Part of a small language model's weights: width 192.
MLP neurons of a small language model. Each row is named by its layer, matrix (up: input weights) and neuron, and shows model dimensions 80-175. Each number is 200 + 40 x the weight over its row's rms, rounded and kept within 0 to 999.
After each neuron's rows, "fires after" lists the tokens most often just before its 100 highest values on Wikipedia text that the model never trained on.

L7.up312,140,186,167,242,212,174,154,238,204,173,117,204,232,233,245,197,226,227,302,176,178,173,202,209,143,95,244,238,169,100,260,226,161,190,260,219,186,187,162,273,191,157,178,176,202,217,189,201,230,221,153,133,164,154,191,161,244,205,145,202,183,222,207,223,223,182,174,189,238,175,204,243,217,216,170,211,181,260,175,154,127,236,227,167,179,179,160,233,187,193,198,211,206,191,165,260
fires after: " m", " p", " New", " ("

L4.up112,184,143,187,182,175,189,198,243,167,203,233,150,173,189,243,158,166,215,230,197,223,213,202,181,218,269,207,268,238,206,170,297,190,231,188,178,157,166,111,196,313,237,192,270,181,240,252,197,192,237,205,255,273,179,187,169,196,251,160,189,251,236,188,194,180,193,245,152,319,191,158,232,190,173,210,232,260,239,171,104,200,170,217,236,141,179,221,238,283,178,183,206,250,169,169,182
fires after: "t", " A", "up", "A", " \""

L5.up7,264,187,203,222,174,159,236,241,221,159,138,215,217,191,143,268,231,234,174,247,216,183,228,116,245,238,148,224,204,219,157,202,163,213,152,234,130,173,286,231,278,222,176,189,241,204,173,207,119,208,226,181,99,126,201,262,226,232,195,231,231,183,229,239,191,211,185,216,175,277,226,119,177,216,198,263,207,182,207,205,186,183,223,189,171,163,217,262,250,161,199,199,254,212,228,239
fires after: "c", "C", "om", "d", " con"

L8.up340,129,246,169,243,195,170,156,204,116,210,169,170,242,159,240,267,208,271,243,254,152,185,293,208,205,173,209,204,285,191,215,183,200,154,224,216,218,192,204,231,269,245,183,269,199,207,223,214,174,168,274,149,156,144,194,232,203,253,225,240,194,158,235,124,184,202,204,150,176,155,147,261,170,179,242,246,139,239,207,157,195,184,217,260,196,185,131,171,275,249,266,250,185,278,265,191
fires after: "c", "i", "ce", " sc", " res", "ac"

L11.up622,228,230,199,214,169,199,148,202,110,296,185,164,203,112,199,217,292,117,269,271,139,250,208,171,164,143,256,228,188,236,208,196,256,212,263,189,257,186,196,211,215,181,225,188,178,198,153,193,199,244,204,175,225,204,185,250,219,258,143,213,130,211,234,98,215,164,197,223,136,214,167,194,186,296,166,201,212,235,152,193,284,243,248,197,261,236,154,164,217,217,246,203,248,189,131,200
fires after: " A", " J", " B", " s", " S"

L11.up55,132,133,162,198,109,213,204,209,257,220,209,141,236,197,196,158,253,149,205,237,238,226,216,204,173,196,148,204,200,237,232,196,187,197,228,215,167,160,216,189,207,264,211,227,198,192,128,163,241,167,237,179,272,155,218,228,177,292,141,123,185,241,229,196,241,150,302,217,154,200,206,174,252,219,295,205,256,209,249,235,207,257,184,172,180,231,185,124,209,258,258,170,251,124,196,271
fires after: " F", " f", " B", " b", " A", " V"

L4.up587,164,197,234,276,243,216,179,182,187,153,201,140,250,187,270,169,247,242,170,169,136,204,297,192,138,203,186,189,183,229,226,212,207,168,232,194,210,208,202,203,272,254,230,228,158,165,149,226,210,218,226,229,179,186,188,310,233,279,186,148,202,175,248,294,222,165,234,171,186,125,200,176,204,205,200,212,234,218,165,227,203,226,202,179,212,259,134,179,193,288,147,166,251,255,191,331
fires after: " B", " M", " m", "b", " A", " b"

L6.up60,214,267,203,192,183,229,177,266,190,152,212,217,156,249,190,203,142,235,153,195,121,209,242,200,252,237,126,214,191,145,179,149,232,272,149,123,259,224,137,219,258,199,225,205,193,196,107,185,268,176,205,205,197,151,214,237,210,260,137,225,179,249,166,264,202,168,124,247,197,300,145,190,179,232,126,207,171,165,246,132,202,235,227,188,123,259,152,228,265,176,292,153,227,202,189,234
fires after: " Ch", " M", " G", " B", " p"

L6.up534,200,200,183,203,215,190,203,132,169,243,181,239,94,199,235,236,195,250,201,184,190,202,249,191,244,159,201,152,108,145,213,217,158,268,278,227,166,154,166,199,152,150,229,213,150,221,136,117,242,265,178,150,174,141,185,205,175,216,190,203,164,196,163,215,254,169,204,252,181,205,166,222,254,159,226,311,267,176,144,205,155,214,184,141,214,173,219,224,221,207,212,195,175,231,230,196
fires after: " is", " app", "in", "iv", " the"

L9.up457,214,249,188,202,175,211,134,185,139,262,202,170,246,158,195,215,173,152,165,263,155,123,178,136,150,160,161,173,177,168,205,219,166,204,300,192,285,211,215,198,225,189,107,173,192,190,264,228,194,277,214,211,223,208,176,190,198,146,211,228,257,238,189,196,193,169,201,232,176,182,118,197,169,221,215,191,194,293,155,223,176,240,203,229,232,215,150,172,203,160,265,198,193,176,152,125
fires after: " c", " e", " a", " ch", "C", " l"

L4.up21,211,186,163,208,121,156,201,196,163,245,188,203,246,267,256,171,308,225,239,247,208,103,241,256,259,238,227,181,158,216,213,273,266,174,189,201,224,151,288,189,228,272,178,176,182,199,147,217,130,231,227,218,224,148,82,215,219,180,279,156,164,252,206,190,162,203,175,250,208,201,233,303,204,185,191,235,245,172,85,193,245,209,134,223,251,198,164,232,137,200,169,262,192,182,196,124
fires after: " st", " C", " c", "ok", " b", "nd"

L5.up386,167,138,242,215,269,200,157,230,231,187,224,241,210,227,232,251,192,221,291,220,221,223,128,165,137,189,180,191,178,229,139,181,208,203,268,149,191,47,163,159,185,188,167,197,212,169,251,257,144,153,166,183,238,207,220,241,232,174,203,180,187,181,272,248,209,125,148,255,279,111,182,148,199,179,250,223,232,167,236,141,243,210,205,129,202,143,240,218,200,145,192,206,193,154,171,193
fires after: ".", " v", "s", " (", " a", " "

L7.up37,204,213,270,222,142,208,247,158,197,151,208,188,205,183,199,143,208,146,206,214,204,120,217,122,226,245,253,203,163,178,196,170,203,206,182,176,169,183,245,156,234,184,167,177,150,170,215,131,244,214,243,187,148,262,161,281,171,186,175,279,204,227,198,256,235,148,245,162,116,224,153,116,193,192,244,300,185,152,165,174,217,191,232,198,208,171,265,220,185,125,222,205,169,205,178,204
fires after: " to", "el", "-", "is", "du", "ang"

L11.up277,134,211,189,152,192,212,230,248,237,186,142,234,244,178,164,206,210,266,276,209,185,185,203,176,202,189,243,254,250,188,165,124,240,196,151,196,157,256,197,193,149,198,202,225,214,174,97,114,231,180,189,190,243,212,192,201,172,187,210,175,151,269,159,207,139,204,155,265,148,181,218,210,222,219,195,188,164,225,181,275,185,129,278,117,238,251,190,239,199,257,177,143,246,204,129,154
fires after: " |", ",", ";", ":"

L5.up343,250,153,242,190,227,213,190,233,201,194,146,181,259,184,206,167,271,158,214,200,119,197,178,198,197,297,152,205,136,215,190,149,167,175,184,190,184,214,200,214,190,205,212,292,184,237,226,199,116,203,184,175,207,190,165,255,212,200,217,256,211,174,235,220,190,186,186,190,236,145,157,193,110,133,185,172,252,209,148,151,170,177,186,206,220,196,219,266,271,199,215,278,311,195,147,234
fires after: ".", " A", " W", "A", " D", "a"

L5.up584,171,171,195,226,223,279,256,184,166,142,130,244,186,194,163,251,240,219,190,172,204,164,205,161,215,225,207,158,147,217,143,248,211,204,215,194,165,171,178,174,162,283,225,226,158,241,206,178,164,195,149,195,207,137,169,199,201,187,143,198,238,197,148,191,163,229,218,269,103,232,160,171,197,241,183,266,116,177,248,186,203,198,202,213,265,158,200,228,219,197,149,236,297,159,156,197
fires after: " Th", "el", "et", "l", "r", "n"

L6.up509,213,184,194,241,161,276,217,201,222,195,155,239,244,167,100,245,244,234,190,187,154,141,238,170,179,225,247,270,250,168,274,186,227,134,214,201,228,270,240,227,210,169,145,228,200,255,194,176,166,176,173,216,172,148,159,157,185,195,225,129,199,211,223,209,274,220,174,215,210,186,194,201,189,193,106,171,116,182,199,210,205,210,219,217,181,199,180,136,245,151,200,265,218,231,137,175
fires after: " w", " off", "i", " W", " sh", " n"

L6.up239,190,79,136,212,162,183,204,182,302,258,201,125,209,176,172,143,187,189,244,197,227,205,165,189,253,190,184,199,190,229,210,199,206,149,200,240,186,160,151,181,286,167,190,224,298,306,186,216,113,209,208,202,171,97,180,243,207,219,194,278,245,162,209,243,261,191,232,241,206,199,201,202,140,239,209,205,234,247,261,213,163,137,243,173,160,205,248,183,286,175,133,176,264,177,226,252
fires after: " c", "le", " C", "oll", "om", "c"

L4.up258,172,106,253,178,204,253,161,222,193,237,165,152,177,225,148,197,194,196,167,210,223,228,181,192,193,136,233,172,268,196,180,308,199,161,148,143,214,162,192,191,149,202,141,190,207,193,202,210,142,236,226,180,234,122,253,241,239,255,222,207,221,132,242,193,216,185,204,236,231,238,162,187,192,248,216,214,211,244,122,241,289,187,234,146,213,259,180,187,282,194,211,128,278,283,263,216
fires after: " v", "p", "f", " per", " P", " p"

L4.up627,239,190,92,183,162,214,154,244,251,204,223,198,268,144,232,241,216,201,127,219,182,229,178,230,197,240,168,193,207,136,204,231,240,194,191,276,195,149,262,188,184,178,274,280,191,226,137,189,211,154,211,191,196,176,193,148,195,232,141,196,199,231,207,209,251,192,193,162,250,220,245,227,241,237,221,209,167,170,180,139,178,193,236,109,125,319,210,186,259,192,200,198,221,172,196,154
fires after: " f", "qu", "f", "re", " F", "ec"

L8.up281,199,251,259,166,195,232,192,240,252,230,243,218,261,228,223,170,212,203,155,206,198,170,249,183,225,286,208,224,191,227,138,246,274,223,211,96,178,243,171,244,164,302,146,179,175,222,164,195,238,199,178,199,285,273,203,195,137,218,162,153,196,233,157,287,129,240,163,175,213,206,210,109,182,228,229,196,113,248,193,225,228,170,223,232,162,227,232,236,265,213,191,218,170,211,183,195
fires after: ".", ":", ",", " of", " and", ";"

L6.up612,259,223,117,201,192,171,130,198,175,260,227,135,183,150,120,161,195,222,215,231,158,216,164,138,283,229,140,190,171,189,213,157,193,182,244,239,196,192,177,169,305,244,219,205,231,235,286,264,309,163,200,235,169,162,162,214,260,235,261,186,218,269,228,190,200,172,251,99,258,204,222,231,130,223,198,269,165,229,191,162,213,175,157,233,179,206,172,200,197,194,199,178,240,200,185,195
fires after: " d", " b", " B", " ", " C", " S"

L5.up15,224,187,219,249,205,196,194,186,163,168,162,157,257,194,240,217,239,201,200,208,197,211,216,244,179,175,187,203,215,128,194,165,185,133,158,268,211,198,215,257,263,235,224,174,113,203,161,164,158,153,172,239,231,121,181,203,159,204,197,198,189,261,216,225,214,272,200,244,200,236,206,209,259,191,205,284,127,210,237,199,139,206,192,152,313,180,203,219,275,210,249,179,202,122,267,224
fires after: " C", "c", " T", "t", " Con", " Re"

L4.up612,223,205,187,198,186,234,168,238,275,215,170,192,181,223,261,145,216,141,225,209,152,165,263,183,208,165,225,171,163,235,233,261,194,148,228,255,169,173,199,151,269,184,217,211,222,220,261,197,220,211,177,242,173,242,127,182,189,144,224,207,186,297,261,197,234,245,204,107,243,163,214,199,208,158,246,148,240,209,144,106,199,250,173,206,206,200,165,260,218,249,160,186,251,196,195,222
fires after: " A", " a", "ort", "ot", "A", " an"

L6.up161,253,221,179,127,217,219,209,183,209,190,141,181,196,235,279,236,185,184,190,194,191,181,225,269,193,203,206,116,213,213,302,214,180,245,203,278,179,255,208,217,223,218,164,222,168,200,204,211,212,172,226,209,246,185,238,213,148,193,268,224,141,142,229,220,280,221,198,173,249,205,183,254,139,208,213,171,123,266,195,149,170,258,179,203,271,230,173,142,227,248,313,208,216,202,187,174
fires after: "c", " sc", "s", " s", "let"

L6.up380,201,213,253,247,203,140,123,197,192,213,199,213,159,222,299,202,210,147,251,233,173,170,168,183,187,252,204,153,127,184,125,181,191,171,190,270,165,234,198,216,196,158,211,180,188,255,229,206,238,162,270,220,157,192,269,250,187,180,145,207,186,256,217,250,175,193,115,195,192,207,187,129,209,196,186,203,209,139,237,203,227,209,186,168,188,205,175,254,146,166,240,172,171,191,149,197
fires after: "et", ".", "-", "n", "on", "el"

L5.up132,166,265,247,181,164,165,202,245,156,140,155,261,267,178,170,210,164,223,150,214,261,140,248,230,202,158,169,176,256,132,171,246,224,255,150,167,206,221,239,177,160,202,178,150,273,208,203,160,287,178,257,219,167,215,189,257,153,190,115,226,193,208,162,247,186,206,200,239,203,260,258,247,250,150,172,198,210,160,270,165,221,192,312,234,194,136,152,246,241,187,297,149,193,191,184,201
fires after: " Ch", " German", "h", " G", " H", "g"

L8.up420,187,252,152,186,137,159,182,202,228,213,207,158,181,196,183,313,146,266,240,225,302,194,191,204,267,279,194,220,172,157,183,164,180,167,251,168,263,219,158,148,219,163,142,131,245,267,194,233,246,197,232,194,246,123,189,181,151,191,124,193,206,181,182,275,190,225,212,222,281,147,135,141,216,223,215,182,197,163,212,146,183,156,150,251,151,217,188,235,161,160,278,163,202,143,263,184
fires after: " ", " pre", "\n", " Par", "uc"

L6.up249,186,135,145,182,223,181,243,217,189,222,165,183,146,220,273,184,230,233,209,240,282,143,224,156,261,222,193,177,213,272,231,230,289,173,167,251,206,174,219,173,218,199,244,201,209,178,215,234,196,217,177,199,224,188,199,287,159,221,142,159,164,141,171,270,153,141,219,196,245,225,242,217,206,156,282,163,196,179,205,183,200,247,146,289,242,222,155,204,212,245,123,175,230,128,171,219
fires after: " C", " c", " Ch", "h", "C", " ch"

L5.up160,201,174,257,161,247,196,169,114,256,142,227,178,221,294,219,216,247,195,229,194,172,211,141,116,203,153,261,265,265,252,252,214,192,161,159,196,150,175,173,210,181,147,183,294,192,287,181,172,226,164,191,156,199,155,235,227,210,276,214,155,153,191,190,237,150,153,224,223,232,152,183,196,178,130,209,218,216,140,195,255,214,155,200,188,215,205,229,182,293,185,239,200,219,291,197,143
fires after: " m", " L", " v", "p", " e", " M"

L5.up619,138,230,244,173,194,241,219,200,129,193,171,161,162,198,147,225,232,207,268,84,244,133,204,151,208,199,308,215,160,234,206,248,224,221,120,219,154,286,188,213,117,222,260,188,123,242,214,116,231,138,142,169,163,193,192,191,209,208,221,220,294,245,221,172,236,248,108,218,240,137,168,236,168,207,129,248,156,185,168,216,271,231,220,195,254,188,228,133,217,146,230,239,237,253,175,204
fires after: "o", "l", " work", "el", "-"

L6.up43,162,118,239,165,137,178,223,217,222,162,276,217,178,273,151,184,237,226,231,126,153,188,208,188,244,235,254,238,157,196,165,227,128,184,207,197,167,234,177,261,207,180,183,165,260,162,200,161,265,218,239,182,133,179,214,205,249,240,153,234,190,181,125,148,201,144,172,169,161,265,201,240,209,233,235,256,213,163,206,178,210,181,199,151,175,266,168,176,245,162,189,112,187,119,195,182
fires after: "b", " C", " v", "j", " V", "r"

L5.up413,203,185,184,159,202,173,164,156,281,238,239,199,166,249,270,137,185,158,182,157,217,213,256,195,181,188,254,170,254,232,219,266,262,199,258,268,200,123,252,144,235,191,223,222,310,116,159,257,213,196,201,171,158,157,145,187,184,215,233,278,184,207,149,223,240,215,179,198,285,175,219,250,236,210,148,181,187,128,215,126,272,218,221,191,194,189,219,250,211,234,237,222,222,86,211,249
fires after: "v", "ol", " v", " V", " a", " an"

L5.up33,208,186,229,221,180,224,342,204,259,163,224,235,183,207,264,119,216,149,225,198,132,170,176,183,232,169,273,255,181,221,168,144,200,151,229,196,165,164,230,253,186,274,238,224,178,211,153,167,172,249,275,173,262,182,186,126,290,218,153,152,231,110,225,182,220,158,188,151,196,158,208,164,238,185,199,225,150,142,194,209,231,161,191,150,240,171,189,208,244,217,178,181,191,180,267,162
fires after: " V", " B", " U", " L", "b", " up"

L6.up391,230,180,127,141,201,205,184,226,180,214,195,170,204,203,204,210,157,198,246,259,199,171,119,171,252,238,156,237,202,228,216,140,141,144,148,179,206,181,188,127,301,167,147,233,194,210,214,173,211,127,206,143,186,153,176,259,180,170,144,254,265,205,207,269,216,171,219,229,197,208,187,134,143,238,184,212,218,217,229,162,211,169,213,149,194,188,260,252,259,233,193,197,237,216,190,207
fires after: "c", " E", " C", "C", "A"

L4.up20,217,137,253,154,264,163,121,185,139,198,221,182,229,224,199,197,256,179,194,263,143,195,203,140,238,230,240,188,216,210,199,188,179,201,201,176,176,243,170,239,195,213,208,232,271,228,233,219,259,221,212,245,135,129,182,204,192,154,191,189,225,239,167,155,263,225,178,199,165,164,238,160,219,188,256,242,217,145,187,239,244,235,264,159,190,166,283,179,221,126,165,202,178,183,276,222
fires after: "ang", " V", "ar", "r", " Mar", "l"

L9.up106,218,194,206,195,235,164,157,253,149,184,201,203,195,223,184,203,182,123,184,132,201,187,257,168,207,208,233,254,217,252,147,212,257,175,253,174,206,166,166,221,263,184,229,206,281,135,213,255,241,174,184,259,182,241,216,149,152,240,237,185,93,265,192,219,224,198,149,196,227,204,134,242,191,181,154,193,266,223,193,131,314,180,249,163,258,204,231,230,259,141,202,215,161,209,155,199
fires after: " ", " s", " a", "s", " June", " October"

L7.up373,180,213,218,142,189,124,263,169,144,206,239,211,194,235,253,221,125,193,222,228,216,230,252,186,248,151,187,177,181,239,220,230,228,244,184,234,103,224,255,234,207,169,208,163,283,214,178,202,234,206,206,170,128,183,143,149,159,195,224,235,157,258,207,150,297,180,212,196,156,187,256,182,248,225,225,212,135,222,165,216,239,293,163,150,244,213,227,218,233,135,153,249,214,119,215,178
fires after: " Mar", "ar", "ang", "ir", "il"

L6.up248,202,245,156,159,165,182,153,174,174,288,162,228,222,202,91,165,222,189,211,218,221,263,191,173,131,194,231,193,273,164,203,192,240,214,193,224,170,163,171,194,190,141,243,172,152,186,208,157,212,146,173,153,228,316,182,233,241,271,236,238,212,165,171,267,128,153,168,244,234,211,185,199,249,150,203,277,179,212,205,129,115,178,192,157,233,167,151,177,207,188,241,210,182,218,235,222
fires after: " s", " f", " more", "f", " F", "w"

L4.up171,154,188,230,206,191,157,205,173,202,136,219,253,237,224,179,180,244,186,203,235,196,178,189,137,194,180,206,249,231,196,171,314,218,141,192,193,192,124,126,190,191,234,133,237,169,146,154,210,165,184,199,221,238,224,208,228,235,262,104,152,258,188,188,246,193,191,169,165,236,179,161,238,219,268,242,215,258,231,204,180,227,174,308,210,190,258,154,170,232,183,209,229,201,138,214,118
fires after: " p", " f", " P", "p", "P"

L11.up514,120,204,209,224,149,95,146,156,228,181,202,234,246,230,185,231,274,249,310,166,203,97,188,198,184,180,263,260,198,194,183,211,207,175,177,208,216,232,157,176,238,150,152,226,150,124,227,219,264,243,195,163,218,254,243,152,185,160,189,142,188,194,180,235,196,217,146,155,140,156,170,225,191,192,257,192,209,185,216,136,183,167,249,221,150,172,219,154,308,112,171,231,141,229,190,191
fires after: " (", " v", " p", " J", " an", "-"

L4.up227,220,158,159,197,123,247,231,128,172,262,135,124,242,221,119,175,179,243,175,177,175,240,165,203,209,196,224,208,182,173,214,215,167,217,238,239,222,126,137,202,170,258,170,239,136,172,227,102,165,195,165,274,190,226,201,173,187,231,200,228,211,167,231,239,246,172,161,282,215,241,211,163,191,237,212,291,255,282,187,171,219,213,139,176,244,285,217,227,184,180,233,182,248,178,248,169
fires after: " m", " (", " F", "-", " w", " f"

L6.up31,281,200,198,193,218,219,165,188,210,275,213,262,201,220,193,231,165,189,152,159,260,164,260,208,201,176,197,200,210,170,225,227,243,286,185,200,187,185,169,284,201,181,194,169,257,180,262,285,185,177,206,223,193,208,250,201,168,159,185,235,162,175,167,164,214,205,185,268,207,126,289,131,210,170,195,154,133,166,194,255,147,268,288,165,215,221,177,159,253,311,218,187,222,226,204,172
fires after: "l", " W", "ch", " w", " Al"

L11.up137,128,209,149,201,187,210,223,237,153,193,237,169,227,273,209,176,182,146,274,227,233,229,206,185,202,216,139,106,184,244,206,217,221,197,173,149,119,124,176,219,173,189,160,216,159,332,220,204,202,166,285,157,227,219,224,215,229,212,198,188,241,203,145,241,139,227,194,304,237,150,189,227,212,198,209,196,213,179,193,228,226,220,213,257,184,190,232,106,227,248,277,202,183,219,198,261
fires after: "1", "0", "7", "6", "3"

L5.up231,244,201,176,146,148,215,215,226,217,286,152,247,202,174,217,170,196,150,170,151,244,164,142,180,216,201,164,261,249,260,129,254,207,194,194,187,156,196,213,170,224,175,193,150,219,134,165,199,184,153,178,263,188,229,213,135,211,172,198,250,208,202,197,229,220,201,189,168,167,212,167,176,254,171,157,249,206,166,204,143,186,183,180,159,253,167,260,215,208,233,110,147,215,242,149,264
fires after: " off", " ", "f", " on", "l", " On"

L8.up10,189,134,175,265,249,200,187,167,237,265,244,196,199,282,196,270,206,203,202,197,244,186,170,247,178,151,173,101,163,211,175,161,234,278,221,187,184,194,200,225,159,252,207,154,211,234,229,238,176,188,235,169,200,188,126,218,202,150,256,238,218,222,197,227,235,191,210,233,202,122,156,150,257,202,203,148,213,222,144,222,146,175,207,168,276,240,173,210,215,228,212,274,187,141,187,277
fires after: ".", "ur", " ", "2", "id", "u"

L5.up633,264,175,241,251,235,191,191,180,227,235,157,185,212,263,229,203,181,194,169,201,201,158,177,143,244,174,176,171,165,221,194,286,214,263,223,246,176,210,188,209,218,194,262,172,190,175,192,200,245,178,205,264,156,143,153,270,199,171,181,196,176,225,225,189,126,206,234,114,217,227,187,253,166,174,227,221,233,239,210,135,217,263,166,166,297,236,182,205,177,172,141,243,215,268,203,258
fires after: " in", " n", " m", "ot", " A"

L9.up65,196,138,204,189,145,160,161,159,256,209,155,264,202,253,177,218,170,176,228,168,205,195,172,203,213,155,196,91,192,262,203,197,242,172,209,215,193,142,253,198,162,177,234,147,158,222,218,238,208,165,262,164,238,168,197,247,248,131,174,192,170,251,259,189,192,212,165,244,293,157,198,201,181,161,181,218,257,180,226,228,216,215,231,236,209,257,215,163,202,185,215,221,208,240,222,209
fires after: " R", " ", "2", ".", " B", "il"

L4.up378,182,236,200,193,176,210,203,175,154,202,214,203,229,133,157,166,256,213,228,171,128,223,204,209,190,214,254,88,221,177,235,221,270,188,256,258,136,153,163,190,209,189,214,150,143,132,156,170,222,238,164,266,211,179,143,208,137,189,208,199,210,201,189,180,158,179,172,275,209,136,172,194,253,285,159,224,249,226,234,216,184,117,187,146,193,298,236,158,201,181,220,238,176,208,261,257
fires after: "f", " F", "b", "st", "s", " f"

L4.up555,223,248,212,146,196,209,130,202,207,190,195,209,263,157,236,160,104,327,231,185,196,205,194,207,158,181,196,188,196,171,230,221,216,141,231,167,202,253,274,226,132,223,182,166,248,177,160,194,235,175,157,190,162,148,184,220,228,265,287,191,173,203,260,190,294,159,115,212,264,220,194,236,186,267,152,203,111,167,111,254,212,208,149,143,173,202,232,212,200,219,220,234,228,205,199,229
fires after: " W", " B", " b", " w", "b"

L4.up359,176,160,228,178,199,239,205,191,183,199,171,150,251,165,149,193,163,203,253,190,204,185,184,160,127,266,222,201,225,152,221,209,181,187,156,189,157,186,199,171,225,170,265,215,235,178,179,194,166,132,148,194,184,169,228,204,242,172,197,250,194,194,253,273,197,205,214,180,182,240,180,294,196,171,93,182,175,180,205,235,222,186,174,123,192,286,191,170,248,201,228,198,242,250,204,203
fires after: "p", "f", " P", "F", "em"

L6.up57,245,208,189,243,169,192,285,182,203,237,152,118,206,150,187,221,249,163,205,275,206,200,149,168,177,300,184,202,211,258,212,247,227,186,127,185,176,172,132,284,157,276,149,191,207,252,210,255,285,217,235,196,213,176,190,253,175,239,168,126,205,193,255,247,193,198,195,215,191,221,240,233,177,173,184,184,208,138,185,230,148,212,147,211,221,173,149,212,207,199,224,197,218,193,186,213
fires after: " P", " sp", " G", " W", " S", " k"

L7.up33,226,202,210,133,232,159,140,143,210,147,135,244,221,193,169,217,190,242,169,233,145,197,204,240,182,250,197,193,168,226,246,224,200,197,140,200,179,225,137,148,257,203,182,195,161,216,268,205,102,228,198,219,192,215,228,246,191,164,233,241,202,235,191,189,233,199,174,223,239,190,221,126,110,247,163,163,217,174,188,213,196,169,232,307,124,168,182,200,273,131,182,224,197,184,200,191
fires after: "ed", "a", "id", ".", "g", "iz"

L7.up277,237,191,242,245,214,202,231,95,97,234,173,132,232,219,156,192,254,233,162,254,187,176,238,199,245,193,176,221,141,166,165,179,240,223,182,221,255,148,279,290,197,153,218,102,178,180,195,154,181,205,241,281,124,194,168,211,220,203,187,180,203,205,282,233,211,168,171,237,111,223,263,212,224,214,266,195,241,140,154,189,181,145,245,131,233,238,235,154,219,158,269,225,187,208,152,171
fires after: "l", " D", " G", " St", "st", " L"

L7.up266,144,185,192,212,195,101,215,118,186,200,218,175,179,146,199,108,212,259,168,262,221,221,181,238,173,224,178,229,235,252,258,264,236,209,216,255,211,192,170,171,260,189,217,169,209,253,303,192,232,173,234,209,88,108,161,225,229,245,135,187,232,190,242,220,201,158,227,190,240,249,224,186,178,210,180,156,199,246,190,217,209,204,252,221,198,160,181,180,211,168,186,218,204,196,218,191
fires after: "om", " un", "cc", " c", "ac"

L6.up126,176,179,273,213,185,193,276,154,256,190,213,103,172,173,210,197,204,190,204,206,163,178,210,189,147,176,213,208,188,205,205,215,217,223,255,240,169,267,213,189,226,260,191,174,177,239,265,175,282,173,231,149,176,203,269,232,281,235,300,250,203,199,253,209,178,176,155,103,179,181,244,213,127,252,173,266,178,169,190,214,122,176,220,169,222,208,186,182,164,165,284,208,186,195,230,236
fires after: " B", "art", " K", " b", "form", "ad"

L6.up465,142,218,160,181,200,269,186,231,189,164,154,168,211,245,174,227,213,263,272,207,224,211,213,216,193,244,169,187,120,209,196,215,187,193,213,207,173,175,186,224,140,225,168,185,151,179,239,283,243,247,169,195,184,178,145,223,239,246,208,200,224,133,188,187,155,157,168,204,249,210,155,149,210,179,209,267,186,230,203,144,181,213,239,169,218,233,228,212,209,156,278,249,161,244,194,259
fires after: "1", " m", "2", " be", " f", "3"

L5.up165,201,211,211,197,152,244,128,139,221,255,256,235,196,210,227,218,247,200,148,218,228,192,209,151,240,124,166,233,184,212,145,197,125,195,251,159,289,209,159,235,220,182,190,240,261,222,125,194,188,173,171,215,150,198,267,216,227,166,164,206,154,205,239,249,308,169,136,272,184,191,247,167,170,143,218,202,181,189,180,271,124,207,282,169,248,107,165,253,205,213,202,199,235,219,176,213
fires after: " W", " New", " Aust", "l", "ld"

L6.up485,224,165,217,205,219,253,231,204,175,249,171,237,152,190,202,138,181,219,202,259,186,175,176,196,211,182,144,262,140,209,224,239,205,190,92,204,206,251,171,331,204,201,299,208,123,165,186,174,139,216,280,215,163,183,185,187,146,151,205,247,183,202,203,249,205,188,211,198,191,269,264,246,205,196,228,239,219,224,212,233,163,120,225,206,205,171,208,147,251,148,241,245,188,210,235,179
fires after: "l", " L", "t", " T", " "